Weights of a small transformer language model.
Size: 8 layers, width 512, 8 heads of 64, MLP 2048 tanh GELU, vocabulary 29218, 40.8M parameters.
Training: a variant of Adam for these matrices, 528M tokens, 16659 steps.
MLP neurons of a small language model. Each row is named by its layer, matrix (up: input weights) and neuron, and shows model dimensions 405-468. Each number is 128 + 24 x the weight over its row's rms, rounded and kept within 0 to 255.
A block is one neuron, or neurons of one layer that tend to fire together. Before each block is what it responds to, as a language model described it from the Wikipedia text at the highest values.

Tokens inside pipe-delimited Wikipedia tables, especially header words and the first token of a cell, such as Year, Name, Season, No., dates and scores.
L4.up420 [104 132 150 116 139 126 166 156 139 124 129 134 153 138 116 130 133 129 134 121  66  94 149 129 117 135 171 150 149 155 121 168  94 124 114 151 186 115 124 140 154 127 149 171 138 155 162 125 169 137 104 142 174  93 114  87 135 126 118 116  90 101 144 148]
L4.up580 [121 123 117 143 140 114 111 128 140 141 113 137 141 111 154 130 140  96 100 123  98 113 139 172 114 132 139 152 144 129 148 129 117 130 138 119 169  63 110 120 167 120 138 156 150 103 136 122 125 163 107 123 110 152 121 170 128 133  70 103 114 127 141 109]
L4.up1951 [118 129 133 119 127 137 101 177 138 113 160 119 109 127 149 121 157 113 121 174  99  95 144 128 168 180 147 110 123 126 154 173  87 165 139 123 128 120 136 123 151 152 151 167 118 150 113 114 154 126 116 118 142 138 161 135 157 151 124 115 105  96 160 144]
L4.up2023 [110 131 144 130 145 122 161  96 138 157  98 131 160 107 126 129 148 102 128 103 116 105 158 112 133 135 133 154 150 167 129 134 123 124 158 135 167 152  86 147 152 147 149 156 134 130 150 115 132 121 109 150 192  79 130 116 118 102 109 133 120 110 168 134]

Word-starting pieces or digits that repeat an earlier name or pattern in lists and tables, e.g. Fig(ulus), Wappapello Dam, (Lab), table times.
L5.up915 [102 142 152 140 114 118 157 170 181 102 153 120 140 143 113 139 119  92 171 147 136 123 130 110 131 117 131 141 132 122 137 123 129 135 140 117 105 147 143 151 184 107  97 115  82 130 129 141  97 164 138 123 140 119 127 139 142 111 122 150 180 122 108 130]
L5.up1775 [129 109 108 142 117 105 115 104 161 129 120 137 121 106  96 125 111 131 153 121 146 136 138 117 169 121 121 157 127 108  98 128 180 140  92 123 116 154 104 107 127  84 161 143 123  85  90 140 126 164 118 105 173 133 133 130 127 100 158 140 158 134 101 137]

Final word pieces of Latin genus names in biology lists and descriptions, such as Microc-era, Sphingob-ium, Fig-ulus; weaker on scattered prepositions like of and with.
L4.up964 [135 112 123 151 122 116 149 126  92 113 109 141 150 151  90  66  96 148  99 144 140 123 119 173 146 116 141 118 135 101 120 124 106 137  83 106 109 125  97 124 167 133 142 118 135 106 118 155 131 113 130 107 138 111 114 100 134 155 106 117 133  98 183 149]
L4.up1044 [123 121 169 168  95 119 172 112 111 113 133 137 139 143 117 123 110 181 129 126 166 109 144 146 144 104 131 163 155 105 134 135 129 114  96 116 119 151 176 114 174 106 167 113 168 159 134 124 115 172  87 137 160 131 126 114 112 146 146 128 144 114 175 144]
L4.up1208 [107 107 161 150 132 153  91 168 143 163 119 118 111  92 130 125 112 139 119 156 138  98 128 155  92 146 139 104 181 105 159 127 110 127 117 117 115 141 123 105 171 132  72 133 128 124 128 182 120 164 160 114 149 116 103  94 139 159 114 117 144  90 155 162]
L4.up1613 [149 120 124 149 113  75 127 161 116 110 146 106 131 142 101 106  81 131  98 154 137  92 148 145 159  85 141 152 158 128 129 140 104 137  89 125 103 141 133  56 174  56 135 120 115 154  95 127 140 138 129 116 111 132  98  99 136 166 143 146 141 120 144 142]

Digits or spaces partway through a multi-digit number, before its final digit, as in years (19|8|8, 20|1|7), table rows and dates.
L4.up170 [178 123 154 103 115 142 135 145 137 142 166 107 152 121 145 134 140 134 105 171 137 125 112 141  81 162 172 105  74  98 134 142 121 147 114 109 138  92  83 107 185 128 117 134 122 130 139 125 152 157 137 132 100  74 117 138 180 111 132 151 120 120 146 152]
L4.up933 [137 132 114 154 145 132 138 113 121 179 162 115 164 130 131 127 131 134 119 150 133 111 125 162 122 140 132  80 121 127 116 102 126 165 124  91 126 119 116 135 172  82  77 179 102 133 120 137 157  92 124 105 117 112 152 151 150 130 127 134 114  72 156 150]
L4.up1053 [142 116 126 110 107 120 159 138 138 118 129 117 124 137 131  94 119 142 156 164 140 116 151 127 141 117 114 128 125 112 125 131 111 130 118 135 150 129 120  98 174  84 122 133  99 129 126 120 129 141 125 160 116 133  85  87 147 183 158 139 111 101 162 157]
L4.up1324 [154 137 114 151 129 116  92 116 147 158 150  99 155 129 160 102 113 138 135 142 152 113 144 136  92 133 117 163 139 104 120  99 108 155 102 128 108 100  98 164 181 122 146 138 117 140 109 158 133 125 161 127 120 101 105 168 160 104 124 114 114  85 139 144]

Role, rank or status nouns completing "X was/is the …" descriptions, usually followed by of/in, e.g. valedictorian, leader, founder, antagonist.
L5.up1537 [ 88 136 115 135 111 115 148 114 110 128 133  95 135 139 132 122 128  97 107 100 126 147 157 165 119 147 110 141 122  71 169 166 154 121 142 104 106 106 150 110 133 107 126 113 142  74 131 122 148 134  71  99 150 127  99 120 106 131 133 109 120 113 114 133]
L5.up1848 [113 157  53 132 155  84 154  68 123 148 119  97 126 148 143  92 161 130  97 109 177 121 124 171 135 157 118 136 179 102 136 146 139 142 117 123 109  93 124 141 117 135 107 144 106  92 158 147 130 117 121 102 174 112  99 131 110 128 140 136 120 108 127 122]

Auxiliary and modal-chain words that come just before a past participle or predicate, especially perfect have/has/had and 've, also be, not, ever, as in "we've got", "should not have been", "has become".
L4.up260 [115 133 136  90 118 146 138 141 121 118 157 127 129 148 176 115 148 165 192 130 148 103 134 136 166 173 169 105 128 123 143 106 162 128 154 112 167 144  92 105 189 114 162 109 137 131 126 132 113 140  90 100 128 106  89 129 137 118 116  89 127 119  84 116]
L4.up903 [123 115 133 141 108 118 119 113 147 123  99  85 126 140 141  96 159 138  99 153 156 144 155 129 134 156 154 120 128 136 151 125 159 124  98 119 148  96  42 123 109  53 140 136 144 103 115 104 108 173 124 177 112 141 117 164 120  98 128 110 139 163 149 157]
L4.up1473 [ 93 111 138 154 119 105 109 161 117 143 168 100 153 141 123 113 117 154 140 136 142 113 135 144 126 141 151 141 123 113 150 155 114 114  93 130 153 118  99 125 130 127 156 160 128  99 137 150 159 125  87 132 191 134 119 163 154 121 150  89 117 125 136 122]
L4.up2016 [178  96 101 147  98 125 113 112 145 122  89 101 110 129 125  86 174 135 177 151 175 137 152 178 140 133 119 133 121 135 113  82 124 121 109 157 134  99 115 128 180 112 120 143 111 129 143 126  88 147 156 141  76 102 107 149 137 131 108 117 120 178  96 107]

Final pieces of predictable items in encyclopedic or taxonomic text: Latin species-name endings (-ensis, -aceae), last digits of years, coordinate marks (′ ″), and northern/southern before regions.
L3.up204 [115 158 103 157 128 127 152 106 111 143 120  97 105 121  98  81 104 174 113 149 127  90 159 180 125 155 129 152 149 177 111 128 145 115 141  69 139 143 132 133 214 155 142 170 136 149 108 106 159 143  94 129 166 143 121 116 108 133 141 152 100  71 132 138]
L3.up893 [126 184 109 173 107 100 151 169  91 140 108 108 108 135 143 122 144 134 130 144 112 167 168 133 114 101  95 137 114 172 134 172 136 111  74 160 136 123 147 132 127 112 153 123  80 138  83 136  86 121 133 154 120 112 124  88 135 147 154 124 149 106 130 114]
L3.up1096 [114 154 132 135 136 104 146 111 140 162  90 145  89 146 114 131 141 103  93 130 130 105 168 135 100 121 135 143 144 135 166 142 128 105  35  90 109 172 150 129 141 106 130 128  83 120 131 108 103 116 120 121 106 138 140 151 181 111 146 147  97 136 134 165]
L3.up1108 [147 114 116 143 155 127  89 137 128 136 146  79 137 177 134 102 170 121 128 123  92 121 123 163 125 103 140 146 129 128 172 124  61 112  92 128 109 114  99 122 187 138 120 163  76 113 154 171 113 127 149 151 136 111 102  96 152 166 165 169 113 161 134 122]
L3.up1265 [114 172 156 159 130 135 160  94 114 186 111 164 131 139  81 124 101 108 102 129 152  80 124 166 102 121 173  89 142 163 123 162 112 133 138 139  95 136 143 137 161 120 127 111 117 148 103 178  96 142 122 135 127 131 114 130 161 146 110 157 121  88 138 129]
L3.up1268 [164 146 132 144 135  99 146 170  94 120 139 107 119 111  88  83 119  87 151 118 184 125 153 160 111  93 104 152  85 135 124 100 114 104 136 128 132 103 153 141 164 123 121 125  98 144 117 159 119 132 155 151 151 120 135 108 162 154 131 132 118 173 140 117]
L3.up1735 [117 108  87 107 151 120 148 131 108 167 155 108 126 121  97  95 136 135 100 141 176 136 144 153 108 116 142 128 164 176 142 156 151 171 100 116 132 146 123 155 139 123  98 146 107 104 113 140  96 123  95 121 126 129 121 106 147 149 113 140 101 111 165 122]
L3.up1812 [145 158 120 186 150 114 141 139 109 147 127 162 125 153 110  86  95 146  94 167 165 145 160 167 123 122 163 116 154 141 109 141 101 152 115 143 132 119 116 149 147 119  79 109 107 119 109 163 117 149 144 132 108 118 143  94 109 148 142 143 124 107 163 142]

Tokens in sentences stating where something is found or comes from, e.g. "is in", "northern and western", "originally from"; also scattered mid-word fragments of technical terms.
L5.up813 [ 99 171  95 166 104  97 117 122 125 131 158 127  87 149  85  69 114 116  95 116 114 140 155 161 147 138 143 152 130 172 126 106 154 129  73 105  99 106 136 113 167  95 128 109 148 113  82 101 145 115 114 159 103 126 138 110 137 151 135 168 107 104 114 164]
L5.up864 [115 119 115 155 135 160 120 145 162  98 140 113 111 114  94  84 154 104 143 117 133 126 135 149 140 146 141 144 133 124 130  97 127 150 122 134 145 113 112 122 130 113 136 114 112 139 141 116 108  92 157 147 118 125  98 118 119 153  88 102 112 120 141 152]

Past participles and their -ed/-ized endings right after was, is, were or been in passive clauses, e.g. used, adopted, purchased; also "took place".
L4.up801 [105 111 158 126  97 117 126  93 157 126 124 140 157 124 124 129 132 178 145 157 128 152 106 160 129 122 147 128 121  97 100 139 138  87 128 119  99 141 143 106 125  94 121 139  99 130 115 129 176 125  78  91 109 120 104 144 143 124  97  95 158 120 116 111]
L4.up1268 [144 187 101  99 105 118 132  85 140 131 106  99 141 106 144 123  85 125 137 111 180 113 105 150 141 128 142 156 142 168 124 123 157  89 140 153 106 125 155 139  87  91 120 129 104  87 116  98 147  92 164 145 131 127  95 139 130 151 114 113 128 100 146 136]
L4.up1521 [139 161 157 121 107 137  89 147 166 107 200 113 128 151 102 140 133 149 114 132 142 124 111 119 149 120 128 127 128 179 142 142 110 145 138 129 130  95 160 177 159 125 145 179 108 120 101 144 129 124 149 124 154 103 122 109 162 158 108 159 109 122 167 127]
L4.up1567 [179 165  88 114  91 131 116 115 178 113 140 112 119 125 175 111 103  87 130 144 100 150 127 189 132 147 161 111 120 169 101 153 106 134  86 120  87 121 111 145 160 124 138 143 141 115  62 112  49  96 118 111 147  91 118  93 139 174 123 115 122 117 139 102]

Adjective or participle tokens (often word endings) right after a, the, most, or more, modifying a coming noun: smaller, detailed, popular, conserved.
L3.up461 [104 116 132 107  98 136  84 151 165 136 135 133 143 174 181 123 138 135 129  86 121 109 159 120 190 145  84 155 167  95 138 117 139 148 151 133 138 170 163 101 137 120 163 124 130  99 112  96 116 148  95 121 129 118 142 109 113 121 122  99 134 133 133 168]
L3.up586 [160 125 144 106 116 119 149  81 121 165 144 136 134 138 147 112 116  88 130 134 137 139 129 127 105 170 145 156 116 139 128 130 120 150 141  63 134 149 141 127 100 150 117  95 150  71 153  91 148 123 129 102 161  95 129 110 103 156 156  92 160 111  93 107]
L3.up670 [109 122 104  95  87 116 145 130 134 158 136 122 121 120 161 121 134 114 143 146 159  70 150 132 114 128 124 105 106 129 138 175 122 103 170  85 127 144 175 114 143 119 139 155 135  94 136 113 143 107 116 107 148 120 102 164 104 163 118 152 127 109 102 178]
L3.up1261 [128 117 114 109 119  78 172 135 154 144  98 112 130 182 143  92  65 137 104 131 121 136 161 114 123 110  63 131 141 144 137 116 116 121 154 103 100 147 119 124 158  92 109 143 115 109 184  98  74 124 114 122 140 147 110 141 112 110  72 126 122 124 169 134]
L3.up1545 [125 155  77 112 109 157 113  96 136 137 124 129 114 149 143 112  92 135 128 130 150 110 128 134 152 182 158 134  98 108 136  95 125 145 149 145 140 155 149 134 144 120 116 144 144 118 115 114 116 113  95  97 121 128  92 169  97 124 109 131 139 109 133 121]
L3.up1750 [128 150 114  77  85 127 153  83 182 119 115 100 148 122 187  69 107 122 210 127 205 158 125 125 136 154 117 103 108 182 127  98 165  84 147 125 109 120 141 148 146 120 128 123 112  93 114 158 122 133 131 121 103 106  97 154 120 140 148 146 145 121  78 119]
L3.up1866 [117  98 108 130 127 132 136  93 149  95 125 147 147  99 184 117 111 137 136 150 150 141 108  97 141 120  84 138  99 128 104 147 152 117 163 150  88 114 144  98 114 138 133 109 139 116 178 113  91  83 112  95 126 131  81 144 154 137 130 125 127 161 145 109]
L3.up1960 [ 94 136 128 107  62 130 115 167 111  79 123 110 117 172 139  95 134 158 150 114 109 114 129 113 155 190 129  82 128 160 152 150 174  77 150  70 186 167 114 168 150 141  84 137 112 130 121 143 153  94 109  96 135 130  94 188  96 117 136 118 163 170 153 146]

Modal auxiliaries and infinitive "to" placed right before a main verb, such as can be distinguished, cannot contain, continued to expand; adverbs in that slot (still, not, only) count too.
L5.up175 [127 145 150 150 147 124 106 137 179 129  99 162 150  89 161 122 108 110 128 118 151  95 103 157 124 128 167  99 147 140 174  97 103 130  72 124 137 106 114  99 146 101 111 141 123 124 103 144 134 119 133 132 145 173 118 112 112 125 105 163 149  86 134 164]
L5.up1371 [112  95  91 120 114  85 123 132 125 112  85 118 147 127 119 114 154  96 146 122  89 129 181 114 148 159 183  87 121 130 160 125 163 114 125 122 124 111 150 135 171 106 104 116 113 144 167 104 101 123 120 106 108 110 115 121 151 126 137  97 128 110 120 119]

The first digit of the second year in a range after a dash, mostly sports seasons such as 2010–11, 1980–81, 1994–95; it also fires weakly on other year digits and ordinal numbers.
L3.up614 [ 91 130 114 146 123 129  91 121 121 184 128 131 130 116 114 129 130 156 130 118 131 147 163 135 159 133 123 134 154  73 155 109  87 152 145 159 131 111  63 116 153 121 157 138 111 110 129  87 164 158 149  78 155 137 164 149 124 114  80 102 124 169 133 154]
L3.up807 [119 148 114 128 103 122 143 157 129 131 137 119 105 115 116 107 127 143  88 118 138  87 132 119 137 132 144 142 166 171 146 153 142 170 116 111 175 126 103 120 133 143 115 128 124 127 141  89 136 117 178 126 126  97  94 107 160 160 145 162 120 143 138 128]
L3.up986 [119  90 127 151 127 102 107 135 131 142 141 128  75 134 123 137 129 113 110 142 128 166 159 128  97 100 118 132 133 109 117 167 134 119 110 103 126 120 123 111 162  83 106 133 162 110 118 156 107 119 118 140 146 126 138 147  93 148 156 119 104 104 104 148]
L3.up1306 [ 90 126 149 134  89 149 110 120 109 129 116 117 145 150 135 128 146 124 105 129 101 168 145 143 116 108  95 125 118 133  68 105 131 119 105 149 134 138 152 146 155 123 110 110  99 104  81 126 113 173  93 127  94 118  99 125 191 102 108 119 153 103 126 119]
L3.up1359 [111 166 133 154  76 135 123 125 133 115 130  92 140 150 163 120 171 130 106 159 148  86 113 183 125 103 110 114 155 123 133 159 141  81 142 147 142 121 101 131 156 119 136 108 118 103  82 139 154 131 122 131 127 130  85 174 135 149 174 149 157 174 152 129]
L3.up1663 [139 171 130 157 107  95 143 147 142 134  95 131 110 167 160 135 153 154 118 118 171 110 127 150 108 115 120 120 141  95 115  98 127 140 110 113 105 108  78 118 162  51 162 118 138  92 120 129  88 145 157 142 136 157 123 130 138 163 136 134 106 115 118 126]
L3.up1957 [146 132 129 118  88 119 126 113 163 150 163  80 161 144 119 119 129 109 120 107 142 127 196 137 108 193 144  94 118 112 122 158 114 135 155 132 133 136 115 131 178 132 103 127 145 115 147 128 132 167 153 118 126 121 126 171 135 189 113 131 154 159 133 122]
L3.up1963 [173 144  89 157 124 105 153 125 134 133 133  75 136 154 125 111 113 148 110 133 121 132 131 132 145 117 113  97 150 123 154 105 101 115 135 153  89 120  91  58 105 143 100 157 113 128 135 129 128 147  85 122 149 120 122 107 134 152 114 104  98 118 111 157]

Digit tokens inside multi-digit numbers, just before their final digit, as in years and table numbers: 1987–'8'8, 20'1'8, '2'8; also spaces before table numbers.
L3.up183 [113 138 144 136 127 143 110 140 131 127 134  95 124 119 130 146 116  80 126  92 155 128 194 111 109 137  63 115 135 159 120 175 121 117 103 124 119  98  79 121 151 126  64 131 135  99 121  64 146 106 171 175  70 103 144 152 131 134 153 130  77 160 148 127]
L3.up610 [118 129 143  95 105 124 136 128 114 117 153 109 117 132 126 111 157 103 140 166 164 140 159 143 116 161 124 115 128 120 133 131 131 150 110 140 156 101  95 125 140  96 154 131  57 125 135 112 104 143 103 118  98 103 118 162 185 144 137 143 118 131 112 177]
L3.up760 [135 160 143  98 144  96  80 116 142 107 167  82 172 110 129 113 127 121 141 109 162 122 150 136  83 157 185 176 120  92 159 112 100 151 120 161  95 136 119 116 124 158 156 127 110 113 115 110 141 142 123 140 102  99 120 135 150 128 147 149 118 119 147 167]
L3.up953 [129 104 133 127 137 146 105 109 161 142 128 139 121 118 123 128 114  97 133 101  59 121 139 119 138 142 119  99 117 147 130 127 135 113 112 106 143  92  78 136 146 116  93 138 159 145  90  88 121 117 152 136 137  78 137 153  92 157 142 150 103 104 129 189]
L3.up1092 [155 134 100  78 116 139 115 146  96 162 146 141 131 153 128 100 118  83 162 140 170 137 148 117 118 132 135 117 124 136 137 122 133 149 150 125 119 134 114 152 148 116 118 150 136 120 140 131 137  98 114 150  85  79 156 167 110 115 136 122 124 138 130 176]
L3.up1152 [155 124 114 165  75 139 111 109 127 139  92  83  87 116 153 140 126  94 134 149 165 128 164 165 142 136 141 135 121  78 105 133 127 124 123 114 109  88 118 138 176 115 116 165 113 137  95 113 137 170 130 146 119 136 151 118 118 123 114 150  93 141 127 173]
L3.up1646 [143 134 151 129 124 148  94 119 102 152 143 137 106 128 132 111 109 129 148 148 110 114 135  72 134  96 142 137 133 104 100 152  73 137 133 108 171 118 129 124 184  88 115 119 158 167 124 117 158 109 142 109 120 116 131 130 134 116 135 156 129 124 164 153]
L3.up1822 [132 141 144  94 156 123  95  94 175 164 139 155 113 125 138  95  97 105 118 140 132 113 129 120 115 124 129 117 143 110 138 153  94 115 106 136 127  94 123  89 120  81 146 159 107 133 103 160 101 146 185  98  79  88 150 157 148 153 123 135 112 109 129 115]

Digit tokens and spaces inside multi-digit numbers in tables and lists, especially dates and years, like January 3|0, 20|0|8, 53.|45.
L4.up437 [109 159 133 156  88 107 113 121 103 142 184 161 113 106 154 113 134 125 125 158  97  88 137 118 139 169  91 122 104  90 126 170 162 109 110 106 158 106 113 147  97 130 104 110 124 152 123 149 165 150 119 135 173 105  82 169 165 151 134 126 144 129 116 108]
L4.up1129 [127 166 123 127 119 122 114 175 157  93 137 138  88 147 144 129 117 100 116 192 155 120 145 123  91 100 154 116 108  95 125 122  98  99  91 113 133 132  99 118 143 121 136  75 130 125 136 118 102 168  85 141 139 126 100 108 169 139 128 120 178 138 136 133]
L4.up1773 [108 112 138 129 105  95 148  82 167 117 127 115 123 122 121 125 152 171 117 133 180 109 115  96  98 162 145 138 112 129 164 138 114 158 130 129 155  92  94  80 155  97 144 107 136 117 113 117 129 114 156 126 139 131 126 134 118 174  98 137 132 101 141 121]
L4.up1965 [148 139 147 196  79 116 156 129 167 115 133 114 140 130 153 147 174 124  87 187 142 115 157 113 108 114 115 131 165 139 122 134  92  90 140 131 123 130  80 106  81  88 124 120  97  99  86 118 114 123 105 157 128 137  71 154 114 171 135 104 128 117 166 128]

Nouns and verbs of reporting or conveying information, such as reports, information, speculation, comments, note and argues, often before that, of or on; also digits inside years like 2020.
L4.up255 [ 90 143 153 139 144 140 130 138 127 112 140 114 127 147 152  89 139 160 159 116 114 130 135 128 126 123 114 134 137 114 150 134 106 141  90 124 142 113 140  83  89 121 145 105 133  72 125 103  80 144  88 152 106 125 107 128 177 153 158 112 142 109 125 172]
L4.up560 [ 87 156 155 125 144 132 137 104 126 121 137 149 156 157 155 130 111 147 131  89 147  95 154 120  93 171 161 103 117 145 115 130 135 153 135 184 175 145 120 103 170 159 152 133 131 129 143 169 126 185 108 111 152  57 133 109 148 116  89 100 138 136 145 156]
L4.up1564 [105 175 134 163 117 101 154  78  92 182 111  99  86 173 140 115 155 161 130 137 131 136 118 122 101 109 108 196 177 165 105 129  99 149 124 118 112 138 139 115 141 131 144 146 105  73 155 150 146 131 109 120 140 104 132 123 143 130 109  95  99 145 119 139]
L4.up1818 [ 99 150 139 180 145 165 131 133 105 103  86 116 126 135 148 111 165 135 112 142 157 164 148 106 104 132 128 147 150 140 124 173 167 125 103 101 169  91 126 106 186 135 107 130 100 124 103 115 128 118 146 164 117  91  93  81 155 135 136  97 134 135 116 127]

Adverbs placed just before a verb or adjective they modify, mostly right after the subject, e.g. also, heavily, closely, properly, then.
L3.up6 [103 109 118 119 107 155 117 103 154 202 142  71 157 133 122 142 147 128 148 108 123 128 118 117 123 150 197 129 134 161 128 138 178 116 104 151 119 120 130 140 128 125 153 138 104 124 113 109 104 169 149 100 117 111 165 145 122 123 129 105 118 144 169 161]
L3.up118 [159 126 115 133 126  94 120 135 135 147 132 108 107 133 113 142 117 134 124 115 170 116 158 139  91 104 169 139 116 149 132 102 125  72 114  89 130 121 126  82 147 147 119 132 142 139 139 143 112 180 123 147 130 134 131 155 150 149  78 158 106 150 108 179]
L3.up153 [136 124 128 157 138 132  91 104 120 134 161 116 175 126 139  97 138 137 181 123 156 137 136 126 117 160 140 110 109 112 136  90 110  79  91 155 104 122 176 100 175 136 122 127 105 139 102 122 133 108 107 113 139 125 115 128 150 132 137 127 126 152 101 133]
L3.up155 [125 161 113 133 168  98  73 128  99 150 144 156 129 135 138 120 120 125 139 142 169 141 119 135 137 188 137 141 104 132 139 120 152 157 135 125 152 117 124 134  91 114 144 116 152 190 103 148 157 131 109 111 151 101 116 117 117 154 133 160 132 147 106 148]
L3.up826 [130  92 131 135 115  93  77 154 154 122 121 109 118 124 123 154 128 113 114 113 123 159 140 153 113 171 139 131 139 147 141  95 114  92  74  79 163  88 150 148 160 153 172 164 136  89 150  77 153 202 175 162 127 133 122 111 165 134 112  86 107 134 105 123]
L3.up1579 [113 117 139  98 114 112  96 129 113 142  96 182 126 160 160 131 118 134 126 124  98 159 109 122 142 107 142 141 135 142  84 100 110 110 101 149 157 127 112 105 136 122 104 130 127 128 108  60 114 157  92 137 160 125  90 143 137 132 116 108 133  96 129 117]
L3.up1722 [127 113 100 127 113 140 137 104  92 138 162 114  88 145 118 105 163  99 134 142 166 154 126 169 114 107 138 117 128 146 187  74 105  85 101 126 136  98 134 123 135 153 155 126  98 124 115 140 145 135  91  56 118 111 105 163 180 160 144 161  90 174  85 161]
L3.up1955 [108 113 112  92 107 105  89 118 102 120 123 163 143 120 106 117 113 125 153 118 143 148 128 167 106 147  98 104 120 144 133  89 186 107  88 101 146 125 151 148 107 108  95 132 124 113 194 102 150 155 124 144  79 129 135 130 128 155 121 100 147 142 147 120]

Head nouns closing a descriptive phrase about a person or thing, often after "a", naming a role or category: coach, singer, accordionist, friend, station, editor.
L5.up343 [129 135  66 143  94 106 118 137 162 135 121 149  98 125 150 136 136 110 121 124  93 170 112 140 144 110  91 132 163  62 146 105 153 150  95 107  96 109 117 125 120 121 109  73 142  94 116 101 136 132 122 108 144 138 134  98 122  84 116 112 122 129 144 187]
L5.up2018 [150 132  79 105 132 152  99 129 165 136  99 123 105 126 142 152 101 132 139 160  99 120 134 121 129  92  75 149 174  84 145 149 129 121  92 160  84 124 128 104 144 129 135 142 140 138  89 108 136 141 129 110 129 138 117  91  92 104  56 102 147 146 148 104]

Digits, spaces or line breaks just before the next number in a running sequence, e.g. list items (7. → 8.), table rows (179 → 180), year ranges (1997–98, 1911–1912).
L5.up194 [119 103 136 148 114 144  87 131 128 160 114 142 115 140 121 145 100 126 135 107 121 122 136 109 155 122 116 120 140 128 152 140 171 129  96 140  93 131 148 116 154 113 138 166  73 147 129 163 115 145 138  96  76 105 155 149 152 146 139 122 124 127 120 144]
L5.up1944 [140 118 141 150  95  81 126 112 121 147 165 114 178 147 108 109 117  98 149 101 125 115 111 116 106 137 156 157 129 149 122 131 114  91 136 118 116  85  98 128 158 156 125 181 106 126 118 135 162 114 145 144 129 115 129 124 136 151 146 146 143 119 130 150]

Fires on the head noun closing a noun phrase, mostly after a or an, before of, in or a comma: a live show, an excavation, a collection.
L3.up45 [113 129 113 154 121 129 132 135 128 109 111 139  84 128 127  98 155  70 168 114 112 150 122 108 133 142  99 125 152 106 122 146  91 102 145  86 115 128 144 126 140 122 163 102 120  79 137 100 106 149 119 108 119 120 140 139 122 150 120 159 110 124  92 144]
L3.up522 [133 141 124 102 150 134  85 156  93 133  89 127 124 127 146  90  98 145 113 142 163 116 126 137 159 117 129 133 113 141 143 139 127 133 105 121 152  96  98 114  92  56 178 128 129 126 119  89 107 129 131 180 125  79 138 136 115 164  85  96 145 113 106 163]
L3.up649 [163 131 100 125 143 116 124 137 158 135 152 154 121 168 108 138  81  87 140 118 128 122 137 135 166  88  80 114 138  73 159 130 143 105 123  99 125 126 124 127 142 118 138  98 116 127 140 114 116 131 146 136 125 152 146 105 102  81 120 122 132 179 116 161]
L3.up706 [127 114 146 117 146 123 163 130 132 123 127 128 104 128 144 125 113 170 124 112 153 114 171 169 149 139 123 107 113  91 125 128 101 144 139 120 136 127 117 100 143 121 101 144 144  79 121  96 116 109 126 122 101  88 127 115 112 173 121 134 124 101 120 116]
L3.up708 [121 125 136 104 101 127  91 172 109 125 155 119 125 154 156 137 184 132 153  99 137 152 134 120 110 143  87 106 101 119 103 146 141 101 136 156 112 111 146 129 141 105 134 129 113 115 150 136 114 144 123 172 119 122 101  86 137 104 146 127 127 128 137 125]
L3.up788 [137 116 115 126 127 151 133 184 105 121 138 143 107 138 149 110  95  85 127  85 140 132 116 144 126  92 143 147  98 140 118 139 123 110 137 127 161  81 137 128  96 126 103 124 140  72 125 121 125 110 107 151 121 119 149 146 162 134 112 122 143 163  99 108]
L3.up941 [113 152 155 144 128  99 157 142 179 152 109 100  99 108 173 147 161 106 128 132 156  90 122 143 106 106 104 121 135 122 153 120 121 105 113 104 135 150 119 131 135  87  93 125 113 118 108 125 143 129 142 137 125 105 122 142 139 159 126 121 129 110 132 153]
L3.up1928 [147 116 177 132 109  94 142  92 132 102 120  89  90 127 141 125 104 130 150  59 118 134 134 105 166 133 153 130 130 102 127 109 158 104 113 140 117 151 137 110 122 132 157 141 132  89 116 132 126 117 127 123 137 134 131 134 134 144  96  98 146 140 106 164]

Inner digits and dashes of years, especially season spans in sports stat tables (2024–25, 1994–95, 19|95); also some compound hyphens (synth-bass).
L5.up630 [133 115  97 121  92 120 142 109 147 112 185  69 153 135 155 121 144  63 147  94 129 123 152 150 115 169  91 149 108  90 164 161 158 115 120 131 135 112 145 115 155 119 116 109 131 102 143 111 156 152 136 120 125 142  96 128 156 151 120 105 141 128 139 107]
L5.up1607 [ 96 150 123 129 105 144 139 115 152 101 113 142  64 168 143  99 141 108 105  98 131 135 138 159 149 151  93 146 150 126 147 153 141 167 104 116  97 186 145  84 156 127 159 132  95 122  99 149 119 137  97 103 124 127  92 147 106 137 108 147 170 122 135 128]

First token of a new table cell or line in structured lists (dates like December 18, row numbers), plus the opening word of an article's lead after its title.
L3.up40 [128 161 169  83 137 132 133 137 110 135 105 154 171 132 128 145 137  86 137 127 112  86 140 153 119 131 142 155 178 136 161 152 121 119 137 127 146  86 158 151 157 110 158 186 141 129 126 113 135 134  87 124 143  86 120 130 181 121 107 116  97 112 145 143]
L3.up265 [145 160 143 125 126  65 126 130 141 115 166 101  95 137 100 144 156  94 124 156 132  90 182 155 141 137 149 158 167 139 103 108  71 118 133 152 136  99 169 120 118 124 147 138 114 158  90 131 115 113  93 119 153 108  55 178 128 132 149 118 123 120 170 127]
L3.up377 [141 163 179 124 157 115 110 143  98  92 105 120 140 102 119 134 110 114  93 108  70  73 166 130 115 143 147 160 123 165 149 121  74 118 138 165 208 108 152 155 132 120 174 150 113 157 134 119 160 134 101 168 149 123 130 154 160 133 124 133  86 104 168 120]
L3.up457 [ 99 148 127 129 124 146 153 160  98 116 117 119 140 142 184 139 169 120 118 106 107 119 163 120 144 126  74 172 159 131 114 183 132 168 129 158 113 100  99 113 125  99 160 152 134 142 122 134 113 160 108 130 125  97  95 152 141 118  70 111  89 136 148 182]
L3.up507 [153 108 133 121 128  99 115 153 149 138 159 108 132 167 118 101 129 120  75 119 130  76 157 122 146  89 154 192 121 136 130 169 138 104 117 147 157 129 132  82 144 142 158 130 122 142 147 170  97 150 141  98  85 113  83 142 172 121  75 157 134 124 117 149]
L3.up1630 [ 99 161 148 121 131 116 123  93 113 111 165 114  84 153 137 102 146 110 140 175 125  89 142 138 132 141 118 145 169 147 118 140 114 141 143 142 156  98 168 125 165 107  97 110 111 161 139 132 157  87 161 107 134 119 112 156  79  95  79 113 123 125 145 134]
L3.up1792 [144 141 145 135 100 109 116 101 157 149  91 135  26 144 133 126 113 117 112 135 131 124 158 117 149 112  99 170 122 148 112 135 100 163 117 160 140  99 154 112 122 104 147 134 109 150  95 146 104 120  75  98 105 107 145 169 154 141 136 146 127 146 131 155]
L3.up1997 [129 142 131 110 139 129 113 158 151 111 113 138 110 130 126 112  96 140 155 119 104 122 140 111 140 108 106 183 177 131 121 171 118 158 113 118 149 120 136 102 168 114 166 117 169 134 118 116 140 132 109 149 161 107 115 136 135  66 126 152  96 137 157 117]